Weights of a small GPT-style language model, trained from scratch on English Wikipedia.
Size: 12 layers, width 640, 5 heads of 128 (1 for keys and values), MLP 1728 ReGLU, vocabulary 8192, 62.1M parameters.
MLP neurons of a small language model. Each row is named by its layer, matrix (gate and up: input weights) and neuron, and shows model dimensions 32-223. Each number is 128 + 24 x the weight over its row's rms, rounded and kept within 0 to 255. Numbers have three digits each. A neuron's up and down rows have the sign that makes its largest values positive.
After each neuron's rows, "fires on" lists the tokens most often at its 100 highest values on Wikipedia text that the model never trained on.

L4.gate382:117155124162116145140142134117144123101133113118133118144153170111130156160117089154134132145127111148099107128149141105158097157113103149143052118124133139148090139151128173134122160144116146125081103170141099094122101163142155135106114074123180130123159115114135099160093128115150099127132132100106146114109155115154145136138110174092124108160151186159092165104157080106115180115130100144126113135149106141096162167150109104129105139156145130134126113116168115118137127128161153119121107138134125124124075124151087161130125129125153137091112143068119146143128109137147134126
L4.up382:134148139124097162136149147097143126117116120130121122123163164115141151143081110163139122124160130167107116099162121118149103144113120118139076138132140119151105154165132164119090128191104110117115107129135105117122098149147153134137102079133157132120155161091134114134085099128146101139112128048144139142133123133174116142128125172101137123131149156125114154130121126127099152102122126138112096126128126162097156163166110126161115158136121118115135089098162160107147145125147134124092126141139107128107097126139139147106129180135165145086091148103146135126124107127148132107
fires on: "\"", ".\"", "\",", "4", "6", "1"

L9.gate721:113080092148103144128134111110178140112099127120157135168155112099119108128139132165123146104078134088126153179143107136118103128187143182138103169081132146149136124111101152103104118123137118147155137131131089110171144099081147128127150090133105101146134131128176087117130151135126107110168130159164124135140161158139146126143121107148120151129127109130127108134098115122159128119158129135124172116137186131128127144197143127132163137139111085124130132128128104151126146134137155112146112150145204129132156129129140130109137129157158123118087123131128162128151103111111110090
L9.up721:131147116129083108164102113133126137113146113106103138141135115135139081117076141159155072108147143136175113153108126166148095141168122123137155089136176108148106127105148137130104169145114135135121140080092123092111110105115147077139121101158146140095094169086168139142125139123149113127126136201186140140141162144095146159105096146140150122064162117137143097154041152101110155087072147140090138139121115144141125127151102123117111120136132122134124146141156153115134133102087135127127159122121174121138139139147156123128097111103113166139130141110139159158086114162086144103
fires on: " the", "-", " ", "ä"

L6.gate1549:148138121146103092122142125151165150089129095176109143135092113155135103132135091093095154140131134154149137157138130157147094087140108138128143144089136101128093124143114121160135097145105110173070118093165152150133102088155076126107129091111124165142186127125109110148066135064160115132113152132154140153124133132150139139182136131137136112123093116102140161145105145081134110174157105136148145120172107147104124139159117174166176165141101131122111095126111151136135125114113136107128113134111088096149184146119116108148131091098127154115109112167127166124140104099078115109
L6.up1549:122106150071089101135100150158127112152141132087167137102103136125117141085146105137090106114140123147173108094160123171132131170090156129151113178122127128139149077100153124159137106130154156131113138124108132181105121092132114125085128115157117161123147135101108152153134141147123112152100160118161145183142115115141145143136123128099087122126117115097134128132114101121110146156144126110147138090117070144075094081134109177153157133155173132148134100137133158134092129126111113132118104137138091120140152153161143132103098120072172133158086117165134123133110145155109119128
fires on: " P", " from", " Par", "Po", "P"

L9.gate1481:105162132097134121072174152139120163159142106121116133137147122097141141161145146144136116110097126115131167127153135119111133147117101116119116105108138114126148138115105115149108138124101162139158124157148110163112149136172106108096124090165108104125126116163142147109097161147159162108138128105080082132131098131141134110116116159146126136158158123117122103106084180179147178145131108157117146158090148118166122145156106107055139094138138134094130131113125084166139139157138154148116145126143155111170102120070141122134112136153126124130121110081093101131149128127115142116
L9.up1481:108110162121098103157104175127102126132169118107118143160134105116156119138115135141170131121124158118156123105178136162139110094095133106127128092178129112088138108172095102115097070142134139149166091156105166149134135158116138131131123105120099122138094127088129122115150129114098102184136116142145119128126063129120134125131139093131129105135096134115174142141101097139150105128131130122099104098089122139106134116155160111149117088107106139118144095107128128105138112166077093173155123129175127151087174116141111134128105147169093094134104126091124116119135105176128092118
fires on: " the", " of"

L9.gate1657:096116161137147130128094124113104166158107148131125094172123098105146151155144122175169119125111117118102108130125112141107141137114120117122128153127122108135124108104119144161125155136115141102083151131130112147156114088117131157184101155135140113146188133090114167166073154072141155112163126182101141146100140115146085099128137113088086124119189067110112115098140155109110145185165131152124135109118127124155122159148122109093140079097101120153158135101160117093140130145147157165168161123118174093142124123097117118106130099123121090099105119114127118087129152173124105145
L9.up1657:101189144111140169115119117142145123110137132181153120146115099085115099095091127124153112119142121129103097132168150125144145146127142088091117134134142132140171092122115141171106131169164139133100094139101130125128135109117109119128096097133134142138130086110141083108144157114102162182168130121092150120132159091098099112112180131123106096142150144118151136143143128102122142157181136132113141095108152157173134157166135121160148092124137148169130102101162131086117164108121117150139140163109182099151143137177112137117162073156141121107132086126108144120120133120141121166
fires on: " to", " the", " du", " a", " his", "'"

L4.gate1627:146115155093145146078143117112140087128113168131123115155109091106114101130125183125145130118143143132114177159153111138128132116104171134120073121125134146101093101071124090161131149114091133150104093142093133177104164144102150128112105146134147090100096139122123119112161155118141170143118146096102157113153139148065110126170117149147098130133139151100163101133121107122168135146120162104057085120159136132165111167121101158102125098127074159146144116095150114145127107141148121157135168103147161140111076136085098146155125135138104133152147134123169171144119113121095069170
L4.up1627:122102143122109137070121117077149094117097155093134118127108031138138106138113165113140096134148131174135125202117093089139093098129131119112081113151126145085121123134167121137110141106101145146125104134125141125130118116125148129151125168117145118124098140124108160092144168104163161134139122121130131102149107133119074090115145156163114117138151167114129105184126125136149133116155189133095099142165148143153132142134118141128119130151082142147152139089162111136106137122160091129134114110132100151137131152105133127106102141150084129128139145150158207156101098104067098141
fires on: "em", " Em", " Dem", " Ham", " Kam"

L4.gate155:119089103140115123121168092100149090099076158143141108128094097115139164169129105133123121111134127122138107148118075121120099179116141095115108146075149126150130118111111137161142143141102088136129163150125104115155119156106107129127099160156139159153122143143137174115122135104112141122105075165152158163126172138103124116136129119188142141120059128147104142103121104111115091122131123101129091112130181130114116132081090160180115135104145126166151179130133166115143156128158150096126129110110124131155083153111115130117091102163127159148165099137100120134120191152180136120
L4.up155:121091121160111131107132101092157101135111152139117132118117076124115164177140118140170120088153130147141114142092093145142115185105158109112141155090157145121117094115097107157124152140100087103120137116151105130135162150111129145128108135121140147120100138152146159120130116136089121124122114152125137133137166161114146113145121104172161130106108125155104135088117095087115093107123146113149089115140151156129132087111061133181152123119105130190194155098123155101122150129156126101133125108144117150155088164116112125120123105165143162145145100168134146141113185124159128145
fires on: " career", " began", "Career", "History", " start", " history"

L9.gate513:128130144123096108100150131081130133122137144107157125105144158139138098111170139154107094169157146131125150115143134118117150088114115166113149151147093129185105100129149084106126123150137093138155107131148148106082152134111162105110100139147137159138096148133106137166121151111149127096163122125130103144123158139175101135093152114114106123162137165094144122121128083119129149165121095100091174188126145112142175105190124119096138116160124099139127140102131110110146143136135128155147084113156140125141061130133099122145126167128150092133154136154119138184140139103103146123
L9.up513:108137150140166122114109140133111124132122131130128064102095132212185123138125130101164107122120123103125125106163109109103161140062104140153124102143150128122098111142147141137146112140137148158108109112111125144115104097118110149141075111137092132114160098122146141142146155107122109115101128077122148132103110118128171145119132150123098136182112150152083091110091090130130119160129117160121125103164175140101134113175072104092118118175115096133139129162127141153126098163148091143144159141138162138115142130153116156128139112174142167132139079092130154142136118111095108103
fires on: " It", " that", " which", " it"

L4.gate819:127111157148111128129120125148121087157109101130117128087151128141111147138087156116142153138122150129117132138093080171147138116137164157114123156070096150162152090131109138140123115199083118132091139133142122103111141073107106135135152145133148123114155169162132100094119142094139130144123137130122133143135154153113097138116141089133104108147131149162120127111142116119111115106100173151136112143109135153134125166133115124195121116118084114120136112130142126102112141103115136118110135159135144124151142161139124168104120120121099166116129163164119109139139091144137118145
L4.up819:090122180163086134126149118134139111139103120159096116109137138131121142136108157123148171137124118104110104131091101145162140105164170139148150178075106166141113131152097142139098122164125133130113147083114126104107145117104122115131136151142117117152129158166134145109135144126137157108113136111116134137150150153104098145126174075132157113154134133150096120118155131134133133100126164154142113124094125153147131144135106111193104121130101150130124134139121113100108169087132114095124120166158139134125149137124142048111151126136080145133092160130128082134161124153108163156
fires on: " began", " start", " founded", " established", " became"

L4.gate85:131097146093134130133169134098095158113130151137155157183146124108165142152083148149110111096098151097117105103107133117129133143131091145165095115088139135159103098128136143081121129122051094136113102116107112127109132139106149118102102212150144105108119163089141121135163160118094135146166084149111162154149125120124121105113117170183167162146150112132157117132114140116122102108123155112117115112120172158131107159091108140159165122081192100126100110083114092121095095190143135124121149105141128170146123191096164129124136099160118122115143112136123163185137088218156118128
L4.up85:155129129098129122070132182074105131113118137136155173153139117152137124131120147154095134132112124129145092114135157087162123149164104171133098143134152129151106088118125146120098114133079125127152102083146140138104153151121130123080095142137122097083139161099131161116152161154080141155119084123120167152144135123116146117125147155147178120106118119167183138132125118104132092139114137131123098093118122139126110106086104105147160080053158092162122113069147113112090154142128179172134103093123134156162144160117157142128139133152126130167129149108132121169129090166119153152
fires on: " history", "ology", "ect", " period", " History", "History"

L6.gate999:095139136120108121139149064184143104105134125119127124134105165140192126150076128118157141134144136116080122126178167132148093150139111168137039115161139110156073135121085098150124098125130133086118145127132143128110089136128169142136100132130157139121180133138176158155121146117125147127086100160147147071102159136122131096132174156130132173153126176133112124103104116143104140137105145139139152144151140123130137155161157117129126143126164161115132188112120146113153137130153145180153123146075105106131104109150157137113118144133137141130109149159115136144112107164135121076
L6.up999:130155106152120108118170101128117165095167126101163139163119120121151145097095126108162135138131109155065129115138131088125097144111142131161110113089093161166121123121086150133111165146127150160135126104104128158143122144125131170124111116099157128189138123152138111140138148160143133161140142129141113090117130113142150113132169117135141143145164132115130153095153123119143102159132153121156113112155140092105080148128118114120144128127142136129095128133082165100135119126082158143119136159157091130135124149145135101100120112131150129122106084179123136142121140151122106113
fires on: "\"", ".\"", "'", "s", "ay"

L6.gate772:127136133119077112164159104117099146148097140125148108140173141128133123109137131131103149155112112163142107163111130083173147150133139179157125134115083138178138141142147126099135149146107143132160074059106104147132146161133109144151089130123182102106110139147116107153137144112128154113138146116120092161160147166103137112151124115115151121142121077130128117138105154135110131141160152132171097148105092139130134095105118149122103122093143123181139114126181146116116150103143127128150129096094124120129127163136133154115138136115120141105112100134107111115097102183130118118
L6.up772:146127107144113108133130105134147151153074088098134084118147096101149146132139147139109146119083111141129110110111124128142132174119137137109085109091151126161132143157155159099132131124122142130115081093101150160090120120125128128130132128135137133119118135134146115106114129124121133121146099121140087140101147145133127130135106131112132105098142104134114147109152117112140085102118103135169070162117097126120134057133094163138113145099172123165129133124169153155078126086150110142153141135132167159183120112116120159118164094099152129154145114141091127109110125152089108121
fires on: " States", " Ste", "we", " E", "s"

L9.gate573:132150081094141134104138141152123130094079076118149130143129107144148127111138170125143117141103140128131148082104131109087112111133107168097096119092142159111123127115130150103163099092071132169125135088121132122102122135134111142118135093120119111174144130121154070158119139157127133140130111076150108143138155133147107094095139139154133139151120144158114155145108141128132148116090120127088155095091123129158116148157173118144140119147120109086145139162163136095150120096075097117152104118088114113108175112139155130113141132126152124115157133078127179110144099075130089109
L9.up573:125173163134130127112092096142158126143124139124160153105158089142115141070120142109118144150154120143141110162112146131109144136138111082158165092157065089142156148129104097105098175148132096170138111126129138134134154136105096128110136114092111128130104096083115144138100140144124121128090132222124125118154118118099148105180142123110124133124100153134091124147099157091152134100162130119114126131182120118131131126179151160125114132126123164131156142143153118113101135165091113099123116098137137119082111108155128150154148129113141143153128068121139138135137096099108122164
fires on: " ", "3", "4", "-", "2"

L4.gate951:108126116114162134097167119120124078116120147136116092091178135101113099141169069160133133134160136126136117107151117133123135136155097149116147108156103139123131138156143099158123113130089113133129111063138088139102174065138126156168112106181135108177131128136125111129156152152137130127132146159116146090119141146147128145131123130088130157157132136134151129117107099161147148100116135110131125157124112132169157104091087116125125127138140096147140116100106115105143111113126103167086130121206154133127133144090081098104085134120120128182114097124132153108086155101128155172
L4.up951:148128109136165149131159117117109103116140111156127106106143133121097118138135139116125132165127116164123123115096122140134133142104135149120142128174127131142125128168146128130127093114110103138106164128138131134121116071143081176141073101171104122145126116122117127111127170118128124172119156138117165075102099149151094129085145151123121143165139134157140185112122142113154178129130118147130151150152097151147109098103091129124131107151125123160117119116128118129126100175103115172094142135173140113115155150109077105135145166105102117160098128138109122151105167114143155136
fires on: " that", " who", " which", " score", " named"

L9.gate928:127145140191118112106158167149138148163083120147123105145132131173092105209133158131123128095109112116133130111131098152125127153132138143136122136152147134145131149133129106088147117146116152080174124158110144122176174117141122134149139132169133137150128105170164159077145157152127143110117139085148144121142140107079115155142157146103138097151158165133122137108129100110142142148117152135092129109111134083156118113155138127091100154111106112129130088134104128110114140162143122127148134070147155159118118150131185131131106128157130189128140101132097098130096110164104127075
L9.up928:098120122150122095123156132115127121169097112138131100138125127109135133136139100152111114102106132155116134110120140139151142099133118140143158088142136110177141124190130114107122089133102129145141125140104151137158170162145151113110084137118166112151121156127126147123171102122158143142125158114117136124093160151130153158147121104079088151106146173126169154123115114095145103124126115134114109124141039098164145082128119061128085157127144152131147117115135076148167157159123117133090121071119114144144170099139151100110073202112125106137139069123104146129124077126139149117
fires on: " the", " The", "The", "=="